From a checkpoint of a small transformer trained on Wikipedia: 377M tokens.
MLP neurons of a small language model. Each row is named by its layer, matrix (down: output weights) and neuron, and shows model dimensions 32-95. Each number is 128 + 32 x the weight over its row's rms, rounded and kept within 0 to 255.
A block is one neuron, or neurons of one layer that tend to fire together. After each block is what it responds to, as a language model described it from the Wikipedia text at the highest values.

L6.down636 [135  44 159 120 112 184  97 170 128 102  93 166 151 168 144 144 164 131 128 169 106 117  88 183  99 181 165 138 129  87 139 167 179 148 118  72 169 169 136 106 158 127 109 165 138 154 160 146 161  56 159 152 133  90 156  97  87 192 142 149 164 130 186 141]
L6.down818 [138 114  82 128 131  59 147 135 141 157  93 105 111 135 104 125 133 146 151 224 153 112 141 140 117 102  88 123 123 104  85 118 131 147 150 196 131 144 157 133 207 111 103 117 187 186 194  93 133  50 138 126 112 188  91 107 120 122 179 163 139 142 126 139]
L6.down1259 [ 98 179 153 114 167 130 171  48 122 120 131 117 158 135 147 169 111  60 123 121 162 137 126  97 164 148 154 186 174 200 179 134  85 113 203 166  37 134  78  99 198 135 198 164  47 111 203   4 132 140 110  89 132 230 117 127 134  98 109 108 135  99 147 136]
L6.down1281 [131 126 171 124 111  92 139  89 161  97  94 135 134 194  69 114 157  96 133 153  59 157  90 114 163 131 107 154 135 158  67 191  94 120 142 137  94 116 128  62 196 167  33 138 119 167 115 167 154 101  76  58  93 133  89 165 147 148 110  97 122 202 182 130]
Word-piece tokens that finish a verb or word stem inside a split word, often before -ed or -ing, as in del|ay|ed, contro|ll|ed, all|ow|ed, prot|est.

L2.down58 [166 140 105 138  93 119 123 136 129 117 203  57  89 151 136 166 109 120 102 110 135 152 118 126 172 106 163 108 141 105  98 147 127 108 195 123 137 115 110 164 173 120 113 110  62 195 119 132 155 129 142 161 147 131 141 212 168 150 124 143 101 105 112 157]
L2.down335 [ 82  73 132 113 123 132  60 116 118 157  40 142 116 134 144 164  93 141 190  82  88 122 141 123 126  81 145 130 138 160 139 167  72 186 156 125 154 181 150 123  99 117 126  96 150 160  74 255  93 106 126 131 120 109 149 118 123  98 103 176 109 120 118 101]
L2.down431 [ 93 146 191 146  95 166 149 137 124 122 158 115 174 143 148 113 140  42 109 127 146 117 175 126 135 133 119 178 166  94 134 184  77  86 160  90 141 117 130 172 113 119 145  96 142 168  61 198 167 149 118 117 180 113 110 156 107 175 107 159 102 130 173 162]
L2.down494 [164  59 142 135 125  89 138 130 121 134 166 157 124 107 127 178 101 141 141 136 149 190 169 153 136 151  71 112 181 153 116 110 214 103 130  85 118  99 169 112 123 164  95 177 100 133 137 214  99 160  98 143 140 108 132 142 120 174 119 145 132 141 147 133]
L2.down959 [117  91 133  78 180  98  91 103 107 134 143 122 137  96 143 162 134 119 120 154 117 128 103 140 128 135  79 144 122 137 193 130 148 138 151 113 147 140 138 117 156 129 136 125  71 163  63  64 113 122 133 128 147 148 133 124 184 117 117 162  85 124  47  90]
L2.down1051 [142 116 114  92  62 156 127  86 136 125  89 126 117 127 175 118 113 119  82 166 161 134 199  98 106 167 125 166 152  57  92 120  76 111 193 132 123 137  66 149  84 154 121 112 108 160 146 199  80 154 155 152 128 121 167 138 104 120 183 159 121 123 160  85]
L2.down1378 [163 112 100 160 114 146  70 153 156 101 125 162 144  72  79 119 120 120 131 119 102 124 120 186 113  88  92 130 166 140  92 116 105 142 131 160 149 104 104 143  94 154 128  89  45 156  60 129  75 101 113 151 151  81 159 121 148 102  99 168 113 108 118  57]
L2.down1450 [132 136 166  70  46 127 117 108 127 117 147 108  85 107 123 167  99 131 107  66 129 109 128 121 143  71 155 145 181  77 129 150 204 103 131 157 131  99 105  81 142 116  96 140 139  87 135 120 119 153 150 104 176 109  91 121 102  96 112 172 143 144  98 163]
Word-internal fragments such as ok in cytokine, Tokyo and spoken, or ational and ion suffixes; weaker on government, German, semicolons and paragraph-initial T.

L5.down107 [147  79 169 128 180 174 143 118  77 127 144  47  83 141 113 187 110 135 124 140 148 143 135 138 122 178  87 134 112 107 125 116 151 104 125 136 117  78 111 112 161 100 229 129 116 148  80 104  72 152 143 130 124 148 123 189 123 115 153 105  88 112 139 114]
L5.down1073 [127 151 123  92 207 129 100 131 106 115 125 134 152 129 124 138 125  70 134 164 168 165 161 124 174 204 201  65 162 105 101 131 146 152 147  81 108 153 117 116  58 112 167 161 153 140 102  92 139  98  94 101  93 166  60  91 150 120 119 112 131  93 101 217]
Token right after a subject or auxiliary, just before the main verb, such as also, later, not, eventually, and word-start fragments (h, g); also the space before a year.

L5.down796 [132  81 120 165 114  60 125  96 117 133 123 157 146 106 151 151  68 132 108 160  99 131 176 137 124 146 112 142 131 138 168 135 143 145  91 141 179 123 147 134 156 119  88 139 194 142 106   0 112 149 190 108 129  91 142 159 120 132 147 129  96 119 125 145]
L5.down1004 [141 125 139 150 168  90 160  80 112 163 157  77 133 143  86 159 109 174 131 124 126 156 176 143 143 118 139  92 121 125 122 117 136 132 150 148 125 173 107 158 104 117  74  66 126 140 102 201  81 152 185  95 110 124 125  93 117 178 141  45 127  98 142 119]
Final word pieces that finish a split word, mostly verb endings such as -ed, -ing, -aced (placed, displaced, dammed), usually followed by a preposition.

L5.down661 [125 120  87 110 152 122  96 175 163 160 132 236 146 120 116 168 121  85 127 124  67 151 169 109 180 120 119 113 152 138 133 124 147 142 135 164 130 152 149  95 126  94  83  70  96 168  79 114 108 156 135 164 137 151 157  93 136 115 124 116  88 155  83 127]
L5.down737 [166 151 124 118 139 101 146 155 105 117 110 140 117 137 141 134 109 106 118 107 132  98 143 101  89 156 109 129 163 145 126 128 175 185 186 195 119 164 109 162 150 144  44 111  57 166 149 119 119  97  78 119  57 131 118 127 153 109 118 160 111  97 163 118]
Second or middle capital letter of an all-caps abbreviation after its first letter, e.g. UTEP, ITA, JPN, NHL; weaker on tokens after a single initial.

L5.down359 [161 129  99  88 124 122 152 163 117 132  67 138 108 132  63  86 203 132 134 150  74  62 139 147 157  84 113 105  91 129 108 159 129 167  80  93 124 133 116 182 136 124 130  98 199 133 133 182  86 159  97 127 145 118  68 169 141 115 125 134 110 151 162 129]
L5.down555 [125 141 146 128  69 160 140 168 113 131 115  82 128 112 180 136  98 142 176 132 154 150 104 186 188 115 137 104 170  87  96  66 157 102  84 125 136 107  99  95 142 108 102 125 157  99 169  99  53 143 118  92 128 225 135 122  73 137 167 168 138 161  93  90]
Sentence- or clause-opening words (He, he, and, in, on, this) right after a date, year, or score in career biographies, mostly sports.

L2.down34 [137  96  64 172 137 121  41 111 139 131 112 140 104 128 124 172  72 148 106 140  99 149 115  91 161 111 118 164 160 122 168 129  53 130 129 147 106 102 166 122  86 105 137 136 159 179 111 255 138 160 141  81 154  66 160 127 118 153 113 160  82 151  78 142]
L2.down190 [105 159 143 111 123  83 198 123 135 139 111 141 104 205 122 157  77 113 150  48 118 181 100 139 174  67 122 133 160 196 120 115 173 155  66 161 128 154 122 103 119 121 178 117 103 105 143 132 104 109  95 139 155 122 127 131  89  96  43 194 146 114 100  84]
L2.down276 [149 119  61 203 144 147 141 115 142 118 113 105 111  74  90 111 128 135 134 102 206  80  96 120 197 199 131 128  82 140 136 177 104 134 135 115 135 192 104  84  83 117 160 145 107  95 107 177 159 133 128 151  79 127 119  80 142 109 118 119 154 107 114 130]
L2.down313 [175 140  99 121 202  70 116 132 129 164 163  83  96 137 133 142 112  99 123  81 116 115 132 125 148 141 102 168 119 111 137 145 106 146  94 161 121 186 120 164  54  95  83  65  73 151 127  71 141  95  60 181 137 153 107 115  74 106 118 113  68 102  81  84]
L2.down537 [ 98 105 152 149 140 131 125 181  88 138  90 133 127  59 139 130 144  53 142 162 140 121 133  63 150 141 116 134 113 163 154  94 139 123  96  64 130 132  92 157 152  67 141 169 162 100  99 146 125  87 105 125 131 166  93  99 161  64  80 164  79 126 104 139]
L2.down826 [ 88  75 104 147 103 137 131 143 133 138 118 119  87  87 100 101 128 121 126 141 140 121  95  68  59 173 136 113  90 187 100 153 120 186 156 140 117 179 151 125 125 146 129 121  71 150 126 170 139 107 109 197 110 119  65  88 189 126 134 167 158 133  99 127]
L2.down1311 [ 96 101 115 139 158 136 174 161  91 123 196 162 149  72 143 172 163 173 154 117 159 164 123 126 115 148 104 166 163  88 164 112 102 146 148 140 139  77 132 139 186 119 142 159  48  97  91 169  65  69 162  83 180 167 120 102 126 119 123 127 174  93  74  93]
L2.down1389 [ 76 163 144 127 175  86 154 119 111 162 140 112 106 116 112 125 172 139 162 161 185 161 164 121  88 140 130 119 148 152 148 101 103 132 101 132  80 125  63 148 112 106 149 111 161 126  83 203 147 117 133 127 145 118  88 115  91 105 158 158  86 121 217 138]
Mostly "also" after a subject or "was" (She has also, was also), "number" in a number of, and "both"; sometimes word-ending pieces like -ally, -ection, or ft.

L2.down7 [ 74 150  81 109 196 161 139 126  92 126 161  74 137  60 156 162  57 137 178 116  71 106 179 140 162 115 115 173 118 122 111 142 113 137 129 159 118 125  97 137 126 139 144  91 167 121 181 140  94 142 138  72 166 147 161 142 158  97 127 149 132 120  90 123]
L2.down214 [ 96 115 117 154 133 145 142 100 117  82 104 149 197  98 143 165 109  86 172 149 151 160 137 127 119 143 145 160 119 175  86 160 136 142 172 116 147 103 111 131 139 174 104 111 157 133 135 185  97 155 172  54 181 174 137  92  85 143 153 120 114 152 115  89]
L2.down741 [148  66 123 175 149 152 158 114 166  99  89 168 137 128 155  68 146  89 102 129  67 129 161 185  92  73 150 136 162 139 134 148  88 123 106 148 189 158 151 183 121 125 152 156  66  88  98 106 110  67 122 120 132 156 115 122 133 155 146 102 108 137  90 163]
L2.down790 [155 122 194 125 116 122 101 123 155 146 145 116 183 105 101 140  59  97  75 122 103 121 139  94  87 102  96  74 135 116  90 126 104 109 215 161  51 144 153  88  95 150 139 162 149 150 113 199  50 134 122  94 148  94 113 115  94 160 149 139 115  74 106  93]
L2.down868 [132  93 114 165 177  60 173  75 112  49  75 128 134 100  88 144 109 183 110 152 108 129 191 155 112 162 100 126 165 182 133 146 102 142 126 105 100 150 165 140 149 164 116 192  91 101 111  86 103 207 134 157  65 134 113 129 149 140 100  87 110 150 122 146]
L2.down972 [173 104 107 160 172 147  74  70 125 150 180 148 122  90 127 141 130 148  92 155  66 138 148 141 121 171 126 149 105 160 126 130 134 139 118 126 136 121 133 105 116 105 147 143 133 133 133 240 135 169 112  85  39 146 123 119 157 153 144 144  83 151 106 105]
L2.down1101 [154 115  46  84 139 141 142  95 197 134 159 135 127  75 134 170 121  82  98 174  97 119  74 145 143 128 180 149 113 163 186 143 177 145 153 175 130  88  31 104  95  96 144 176 136 124 128 104 135 110  93  77 112  93 171 151  99 182 105  54 117 160 140  79]
L2.down1399 [119 128 165  93 107  80 202 128  76 145  93 145 155 133 109 140 106 106 118 152 177 167  54  95 129 131 165 125 113 148  74 154 134 124  68  83 162 168 118  93 109 121 186 110 152 131 131 119 170 128 128 172 123 146 143 139  93 104 166 132  83 127 156 160]
Mostly football or basketball in sport contexts (Japanese football(er), Basketball Association), plus word-completing pieces like urg, erson, ubl in lists and tables.

L2.down82 [123 115 115  95 156 116 138  89 146 116  93 149 174 132  65 125 108 162 113 114 111 117 147 115 187 132 181 145  76 103 165 107 112 164 125 179 121 163  90 157 128 141 125 154 100 137 147 202  67 118  87 126 107 160  93 170 131  81 159 150 142  97  69 117]
L2.down237 [125  52 131 187  70 153 145 162 137 152 106 152  96  89  62  63 179 136 143 138 163 107 126 146 125 111 145  78 124 119 115  73  97 153 133 172  90 142  62 134 138 127 137 173  98 171 123  36 156 126 135 128 100 111 130 130 134 134 142 197 122 145 110  88]
L2.down285 [112 187  72 130 242 187 105 133 139 130 105  85 225 114  79 155  99  76 137 211 113 136 119 145 150 130  96 105  99  91 101 167 111 141 111 181 130 123 163 136 125 149 112  82  98 145 109 186  97 119 122  99 118 142 130 144 146 124 150  96  94 104 126 122]
L2.down413 [164  71 143  95 159 141 108 125 147  92 146 134 142  88 158 153 100  63  60 142 137 163 182 164  87 175  72  54 150 117  74 151 124  67  98 112 136 110 149  72 109 100 114  97 137  98 136 120 144  88 156 143 131 132 115  76 144 126 173 152 166 182  89 136]
L2.down686 [156 146  81  94 179  77 124 134 156  96 189  72  83 150 106 153  98 165 158 168 151 110 156 186 190 155  99 167 109  98 164 145 117 140 165 151  80  87 206 124 130 103 134 103 118 155 144 185 157 101 113 192 101 157 169 131 125 191 157  73  85  69  87 167]
L2.down1030 [124 140 141 136 129 144 159 110 171  57 152 136 150 106 162 100 140 107 118 151 149 146 165 116 118  98 126 109 114 146 109  70 161 155 119 149 107 164  29 154 136  72 116 118 143 109 150 124 136 121 109 107 101 125 130 115 162 139  76 112  72 157  96 124]
L2.down1288 [162 174 102 138 105  89 127 174 169 117 142 155 107 102 171 104 137 152 120 213 142 127 136 183 181 125 161  95  85 107 100 152 141 115 139 126 141 130  72 121 152 120 103  74 178 185 196 147  62 143  96 128 130 205 120 161 138  93 165  42 158 118 160 141]
L2.down1344 [126 137 151  94  93 118  96 147 125 152 159  99  89  84 108 116 128 136 115 163  81 147 121 126 157  71 108 142 172 143 131 175 102 154 133 135 157 152 154  99 135 110 170 125 154 152 127 218 193 163  88 138 171 108 179 136 152 131 123 145 128 117 137 169]
Fires on word-internal fragments, most strongly "let" in Athletic, completely, Chevrolet and islet, also wards, ade, amed, plus number words three and two.

L5.down636 [ 92 214 170 121 142 182 187 201  97 131 164 159 105 136 150  82 110 111 103 166 182 153 121 130 104  82 134 165 142 128 103  81 161 121 172 204 151 112 154 138 156 135  76 123 111  77 139 160 143 188 140 100 114 140 127 221 113 104 133  87 116 152 150 128]
L5.down786 [145 147 119  62  88 118 146 165 134 150  93 160  92 109 119 101  47  65 122 145 174  88  86 104 122 128 112 131 148 110 115 166  84 110 148 140 122 106 134 110  95 157 131 102 128  91 125 131 122 155  97 117  84 194 143 155  70 129 133 132  91 110 116 148]
Final sub-word pieces that complete a split proper name, mostly surnames and first names, such as John-son, Carl-os, Pet-erson, Paderews-ki, and sometimes place names (Hillsbor-o).

L6.down403 [127 107 117 142 111 124  89 120 141 165 174 154  39 102 139 137 101 116 126 117 102 235 135 159 119 113 125  91 158 125 147 124  81  50 114 128 158 102 108  99 132 109 180  93 100 119 146  77 135 149  59 160 155 107  80 151 149 154  63  79 153 116 149 154]
L6.down464 [ 99 117  89 129 189 106 127 128  80 127 102 116 113 148 156 140 105 106 151 133  66 134 141 156 109  98 166 200 110 109 152 185 117 123 129  87 122 122  86 131 111 101 111 151 141  96 121 109 128  67  85 116 129 142 114 137 160 142  87 112  85 137 162 152]
L6.down920 [108 153 108 112 136 103 176  90 150  83 140 171 111 154  83 121  91  89 106 142 105 142  58 146 136  95  74 153 143 146 158 113 165 140 128 165 105  90 141 144 153 174 158 115  96 123 168 113 211 115 116 125 116 125 109 109 134 163 137  42  91 144 149 121]
L6.down1510 [131 103 137 179 160 126 123 156 129 139 149 122 102 167  64 111 104 154  73 152 142 115  45  82 129 159 110  84 170 100 131 147  83  65 111 149 186 107 168 119 117 141  96 110  86  85  91  51 139 207  99 153 105  94 122  97 102 127 123 134 128 145  94 152]
Subject pronouns and relative "which" opening a clause after a comma or period, just before its verb, such as it, which, It also.

L2.down46 [147  95 106 117  92 116 192 138 123 121 110 126 146 175 136 103 100 112 144 114 122 109  98  72 150 146 185 143 176 155 172 164 143 158  82 131 119  86 159 146 118 123 140 153 166 112 140  94 159  82 117 123 123 179 173 139 134  90 171 148 105 149 139 142]
L2.down204 [ 99 139 144 122 152 104  96 170  92 115 140 123  57 139 165  98 135 127 154 167 119 146 181 114 116 186 100  63 165 148 133  93  95 117 118 136 178 112 164 151 163 109 139 138  82 105 131 215  60 126 136 158 108 131  88  56 135 154  86 151 147 164  87 128]
L2.down326 [113 125 134 114 166  74 119 154 108 137  91 133  92 130 175 143 165 138 161 153  89 114 126 149 122 172  87 128 216 151 127 135 176 158 169  97 148 117 169 123 114 108 184 100 135 107 118 224 125  92 131 176  92 136 127 108 119 113  80 176 149 177  60 101]
L2.down772 [ 83 166 116  77 116 175 138 136 111 132 139 118 180  84 123 115  72  95 142 158 106 111 161 125 135 163 173  54 133 174  75 113 148 150 108 129 121 103 156 126 124  84 196 148  96 117 139 165  99 105 155 105 151 170 119 104 115 119 139 161 110 123 145  93]
L2.down796 [121 146 149 145 124 126 153  82 148  74 126 152  97 110 154 105 151 118 129 175 101 117 164  82 124 173 102 134 147 170 132  99 110 152  93 164 162 133 140 140 140 105 121 120  88 135 178  80 109 127 134 149  74 166 142  98 138  96 152 116 105  77 132 114]
L2.down949 [130 134 115 127 148 148 138 120  98 106 145 137 118 133 119 150 174 132 145  82 112 108 151  97 108 173 108 139 119 108 141  97 140 115  93 126 149 104 143 180 103 105 146 155  69  80 139 255 163 124 186 185 128 117 132  46 133 155 147 144 143 201 114 159]
L2.down1045 [154 152 179 117 116 127  93  98 129 115  83  93 170 171 126 156 164 140 143 154 169 124 154 162 124 149 167 146 110 153 144 115  66 178 125 124 129 101 130 119  99 127 106 137  92 200 144 187 145  99 142 172 120 118  79 143 149 158 108 130 117 147 151 162]
L2.down1065 [160 169 134  83 105 127 148 132 135 103 112  78 102  79  89 163 191  90 142 171  81 156 115  84 139 175 100  78 121 162 131  87 100 117 148 123 132 170 159  86 150 115 138 175  89 167 158 169  77 103 111 142 113  85 158  97 117  90 152  93 109 146 154 114]
Final or later capital letters inside all-caps acronyms and codes, such as country codes (POL, AUT, TGA), leagues (NHL, UEFA) and organisations (OKW, JRZ).

L2.down278 [ 93  97 141  88 124  71 143 138 116 101 116  81 111 156 164 174  93 143  99 163 119  38 125 104 141 152  56 113 165 100 111 178 155 127  74 150 139 140 162 155 124 133 176 116 139 173 125 181  97  95 143 133  84  99  62 149 182 171 177  55 103 146 181 130]
L2.down625 [139 134 174 138 134 122 109 126 126 152  78 141  79 146 110 128 156  82 120 109 131 137 109  95 193 125 184 129  70 131 109  88 131  99 126  95 159  90  93 152 136 120 154 145 104 109 137 175 116 116  76  94 146 147 108 144 155 116 151 136 150 128 183 142]
L2.down708 [167 186 104 129 125 154  69 104 170 156 124 118 143 172 134 143 107 204  69 163 123 178 118  90 105 139 108  92 211 124  81 110 151  66 111  55 155 110 129 192 114 170 106 112  69 131 158 151 195 106 101 118 118 113  41 162 133  76  68 126 110 171 122 131]
L2.down824 [135 148  88 161 160  64  79 129 168  82 152  98 120 166 209 107 114  55 140 159 194 149 105 167 139 131 102 120 109 190 103 135 157 185 132 101 123 126 152 132 115 146  86 168 133 118  60 184  89 124 168 149 127 128 145 134  85 179  91 158 148 160 134 128]
L2.down841 [104 109 172 107 113 142  53 128 114 142 131 157 117 127 124 106 194 160 160 147 191 122 153 135  61 155  84 166 121 106 133 145 160  86 106  75 132  76 143 165 110 127 173  84 124 132 131 176 139  78  81  87 157 152 134  81 122  94 129 163 102 129 123 113]
L2.down1069 [168 123 119 121  84 186  63 124 130 153 178 119  91 112  85 181 157 101  70  99 101 147 138 208 109 123 106 162 136 157  73 153 132 108 171 115  61 136 136  69 110 101 178 130 154 120 162 196  89 157 107  81 123  98 128 105 137 108 124 182 147 172 114 161]
L2.down1334 [115  93 115 163 124 119  29  95 141 139 110 162  87 135 101 153 126 149 176 107  92 111 155  87 142 103 150 140 124 133 176 120  74 145 137 145 132 112 125  70  87  98 109 129 133 163 121 255  88 108 125 130 141  89 132 141 131  94 114 155 118 102 132  81]
L2.down1375 [ 67 111 126 111 175 158  95 145 161 107 185 189 159 123 144 127 155 140 163 186 155 166 143 183 151 169 122  72 190 145 129 157  87 150 179 208 112 111 191 110 115 106 120 186 134 114 114 123 124 135 115 116  49 146 120  75  91 135 169 178 138 143 190  92]
Mostly the adverb "later" in biographical and historical narrative ("he later landed", "A year later"), plus scattered mid-word pieces (vill, iter, pisode) and "used"/"such".

L6.down398 [168 119 109 133 173 152 111 155 132 108 145 173 123  84 120 157 150 142  66 143  52 127  96 127 103 134  75 137 119 131  90 143 149 129 110  98  94 118 116 117 141 133  76 119 142 169 153 109 110 129 130 105 100 177 105 173 136 156 134  84 156 119 110 113]
L6.down718 [131 177 109  79 167 146 104 181 125 131 129 110 112 102 130 149  87 129 126 112  92 111 151 147 138 139  98 155 121 108 112 107 167 143 133 130 140  80  83 186 135  75 135 100 101 153 133 107 117 132 114 159 140  99 129 117 165 163 120 107  49  91 120  94]
L6.down1448 [150 115 126 136 108 119 130 169 110  97 176 139 123 108 106 134 114  99  68 133  66 164 133 151 148 123  78  27 130 105 109 137 144 142 104 111 123  94 108  86 125 144 108 101 118 154 135 130 126 123 130 104  99 181 103 158 136 123 134  89 189 130 107  99]
L6.down1453 [224  69  81 133  84 135 146 145 134  69 125 134 186 115 131 130 109  88 115 120  96  77 153 102 128  96  72  90 169  93  64 148 141 103 117  99 128 118  63 117 141 130 106 150 121 144 122  79  96 172 157 112  78 181  76 105 144 166  87  91 188  72 104 125]
Second and later capital letters (or periods) inside acronyms and initials, such as the A in WA or CAC, I in FINA, and U.S.

L6.down492 [ 84 144  62 130 105 130  61 189 110  89  90 147 172 180 136 154 113 136 147 148 119 148 111 194  88 136 169 121 103 109 119 166 113 160 130 109 150 204 101 157  53 126 109  74 163  87  94 127  92 108 209 176 112 126  99 154 104 134 156 107 149  94 141 145]
L6.down620 [ 79 213 119  74 133 132 109 171 166 166 130 102 149 138  60 153  97 103  40  93  86 154 109 140 139  91 166  65 100 147 168 136 122 194 150 131 149 137 154 124 121 111 136 134  90 140 151 103 165 105 113 161 104 119  98 146 180 129 110 130  97 117  52 110]
L6.down663 [121 142  95  59  92  95 144 184 127 124 118 110 126 114  74  76 138 115 183 105 140  67 150 135  73  97 133 128  95 106 156 137 122 193 123 185 108 126 112 155 162 156 164  98 166 126  88 152 145  92 152 130 134 115  84 144 142 122 193 108 150 110 116 167]
L6.down971 [203 131 136 118 142 127 136  76 146 113 204 122  90 141  91 165 124 175 101 167 118 135 125 119 154  76 117 124 139 121 150 109 104 155  94  91 137 157 123 106 176 174 126 161 131 135  87 109 112 129 137  96 136 100 101 134 109  94 153 109 142 157 164 115]
Middle word pieces that follow an opening fragment like f, con, pro or ex, mostly "est" in festival (f-est-ival), also comp-os-er, inv-est-igation, con-f-ront.

L2.down4 [156 123 155 181 144 167 104 116 122 122 144 176  87 103 137 117  94  79 113  88 112 125 154 153 129 117 124 145  96 134  84  33 157 113  82 109 147 154 129 154 132  89 128 107 129 103 130 205 123  94 135  67 154 174 120 148 109 121 116 148 159 165 147  87]
L2.down117 [182 161  87 130 126 144  63 130 176 119  93 141  92 121 140 103 159 120 124  65 154  81 123 104 133  95  86 109 137  93  86 137 125 115 145  63  74 180  51 167 108  76 153  77 159 113 203 142  82 111 165 157  69  94 147 129 158  85 189 141  90 122 180 133]
L2.down312 [167 149  93 125 126 154  93 137 159 155  77 133 114  47  93 123 106 109  99 125 112 110 171 160 117 124  94 205 126 180 135 158 152  68 102  77 126 114  96 181 160 151 122  72 102 129 128 180 154 143 111 135 155 123 110 162 124  92 118 110  77  88 119 155]
L2.down339 [117 150 124  76 160 123  53 162 162 174  46  89 144 150 149 153 108 160 110 135 123  99 110 100 110  95 122 156  64 126 107 119 133 155 141  84  82 111 194 187 166 116 139 182 143  96 166 140 161 138 111 139 133 140 163 168  98 128  88  87 133 225 160 177]
L2.down403 [102 124 130 123 126 182  95 170  82 125 163 155 111 106 115  93 124 159 104  91 108 120  85 127 110 131 112 155 174 149 107  89  90 101 118 118 134 126 142 114 132 133 164 200 113  83 150 185 138 129 148  87 156 133  49 109 123 154  51 129 133 155 204  99]
L2.down704 [124  77 124 159  81 105  61 103 136 174  88 144 129 135 132 177  98 151 156 113  52 142 132 116 152 117 101 121 156 110 137 107 111 143  95 113  82 181 134 114 124 101 120 107 133  91  90 255 108 145 141 127 125 102 131 108 141 112  96 164  89 182  94 127]
L2.down732 [164 118  58 145 147 114 140 106 101  77 101 102 147 156 149 125  89 147 190 138 147 139 137 110 113  90 126  76 165 193 136 161 127 101 108 119 138  83 100 158 141 111 106 130 151 118 160 115 121  99 127  81  99 106 111  97 140 129  87 168 130 110 122 156]
L2.down1320 [101 110 149 123 104 118 172 141 146 125 119 116  97 162 120 119 110 119 137 121 136 160 157 138 106 138 109 144 133 114 155 125 133 141  94 113 134 103 161 145 142 122 169 123  33 149 127 104  82 137 104  94  92 178 124 108 171 184  41 159  91  69 127 141]
Mostly the -view ending in review or interview (reviews, reviewed), plus other word-completing pieces such as record, time, r-adio, Exch-ange.

L5.down1019 [155 123 140 162 133 142 155 119 175 132  67 141 149  82 139  98 112  95  81 115  89 111 126 130 144 147 138 119 107 197 167 157 112 120 164  86 148 136 190 132 172 202 165 134 152 103 121   0  69 181  96 193 196 107 118 104 126 133 132 130 166 106 142 141]
L5.down1105 [145 153 109 183 164 130 113 156 168 113 132 134 114 141 150 144 101 170 133  93 163 187 128  74 113 145 117 138 122 134 157 145 146  81 207 139 118  76  99  97 101 126 145  65  93 102 100 164 115 140 128 133 162 175 121 157 191 137 164  68  73 112 161 117]
Second word piece or word of wiki section headings, e.g. Early in Early life, and in Cast and characters, plus scattered mid-word pieces and digits (Th-ree, 6-4).

L6.down157 [147 152 128  90 139 123 191 138 189 129 134 121 148  81  97 124 165 130 142 168 120  71 139 195  86  86 112 143 131 120 159 155 127 218  33 115 121  95 114 126  85 118 138 166  64 118  87 180 125  90 143  98 123 160  32 163 161 128 135 145 159 100 135  87]
L6.down365 [144 125 142 126 138 132 142 149 108 124 182 203  61 104 121 102 145  72 173 115 121  90 113 177 157  85 186 149  71 116 115 103 154 141  68 143 102 145 161  96 175 214  91 153 108 141 157 114  72 123 132 119 160 147 115 174  95 127 160 116  89 116 163 168]
L6.down875 [123 120  77 211 119  92 152  92 184 141 138 108 113 147 142  95  91 206 125 124 169 104 135 140 112 150  77 101 179 148 131 194 178  74 105  82 166 194 116 161  73 147 141 119 108 127 107 212 167 147 193 162 159 186 109 140 159 152 137 113 141 134 116 182]
L6.down1442 [ 64 115  66 120 126 135  96 194 131 104 163 156  94 122 127 126 128 103 180 127 145 142 142 168 151  94  68 133 151 149 101 128 131 142 178 172  84 140 153  95 174  98 111  99 134 128  90 129 153  73 129  94  72 110 151 179 126  84 103  80 162 183 118 113]
Short interior fragments of a word split into several tokens, coming after its opening piece, such as Rep-ubl-ican, C-ult-ural, immig-r-ated, rab-b-is.

L6.down277 [113 107 101 109 100 137 164 185 127 151 115 100 151 148 107 138 182 124 180  97  88 108 138 144 120  67 187 105 145  98 139 157  95 129 157 122 116 156  89 107 166 125 166 124 128 174 114 178 101 121 110 163 125 149 124 157 136 157 105 166  83 139 112 126]
L6.down417 [138 105 186 137 124 152 153 143  84 125 180 151  94 185 103 162  88 154  92 154 105 148 114 158 156 172 184  87 128 107 138 128 118 142 107 155 158  90 114 134 121  96 151  70 116 137 179   6 109 152 147  97 150 148 104 169 101 164 121  77 144 120 144 104]
L6.down462 [ 53 113 103 110 190 116 125 146 184 130 115 174 203 139  99 128  62 164 135 148 126  85 173 131 120 183 220 103 106 169 148 129 105 103 166 102 128 132  73 109 145 179  83 141 106 137 124  57 151 138 136 125 127 133 172 103 137 158 154 167 128 107  93 135]
L6.down576 [112  73 155 145 113 111  82  90 155 130 116 139  90 140  73  91 154 145 100 149  65  68 118 136 128 147 158 191 122  77 177 118  87 140 111 163 182 167 137 163 104  37 157 121 168  96 136 111 128 113 152 121 134 132 140 115 129  61 144 177 122 118 110  95]
Main verb or past participle completing a predicate after a subject or auxiliary, mostly passives like is used, can be found, was obtained.

L6.down37 [170  97  68 120 156 130 187 190 117  85 162  78  67  98 141 156 148 150 156 173 160  61  66 184 123 124  33 143  96 111 173 151 144 169 105 118 137 125 161 108 127 133 132  97 140 136 109 122  62  57 122 134 145 136 182 118 179 174 183 166 107  85 127 159]
L6.down89 [ 77 135  93 143 104 176 204 123  97 187 178  98 102 107 160 157 159 104 111 138 124 166 178 120 121 157 162 141 127 120 137 120 139 155  92 142 115 100 153 161 107 106 111 161 127 121 195 141 128 135 159 154 161 178 116 117 143 133 148 136 190  97 108 178]
L6.down813 [148 148 129 162 187 136 107  92  65 127 111 103 118 172 147 125 115  96  99 170 117 114 156  58 122 102 120 164 174 115 146 101 113 119 183 132 110 150 133 112 189 128 114 158 185 165 101 107 146  72 141  99 128  76 158 125 176 182 142  97 143 155  96 159]
L6.down1074 [148 129 109 127 131 115 166  80 144 117 120 133 158  95 113 168  94 180 164 152  67 175  42 115 174  74 132 123  94 144 199 157  49 119 114 118  86  94 140  56 142  97 118  90 168 107 193 147 115 112 146 145 179  62 107 114 135 164 121 162  97  83 173 137]
Middle pieces of words split into several tokens, strongest on "let" in Athletics/Athletic, also Loc-al, Not-re, Bure-au, general-ly.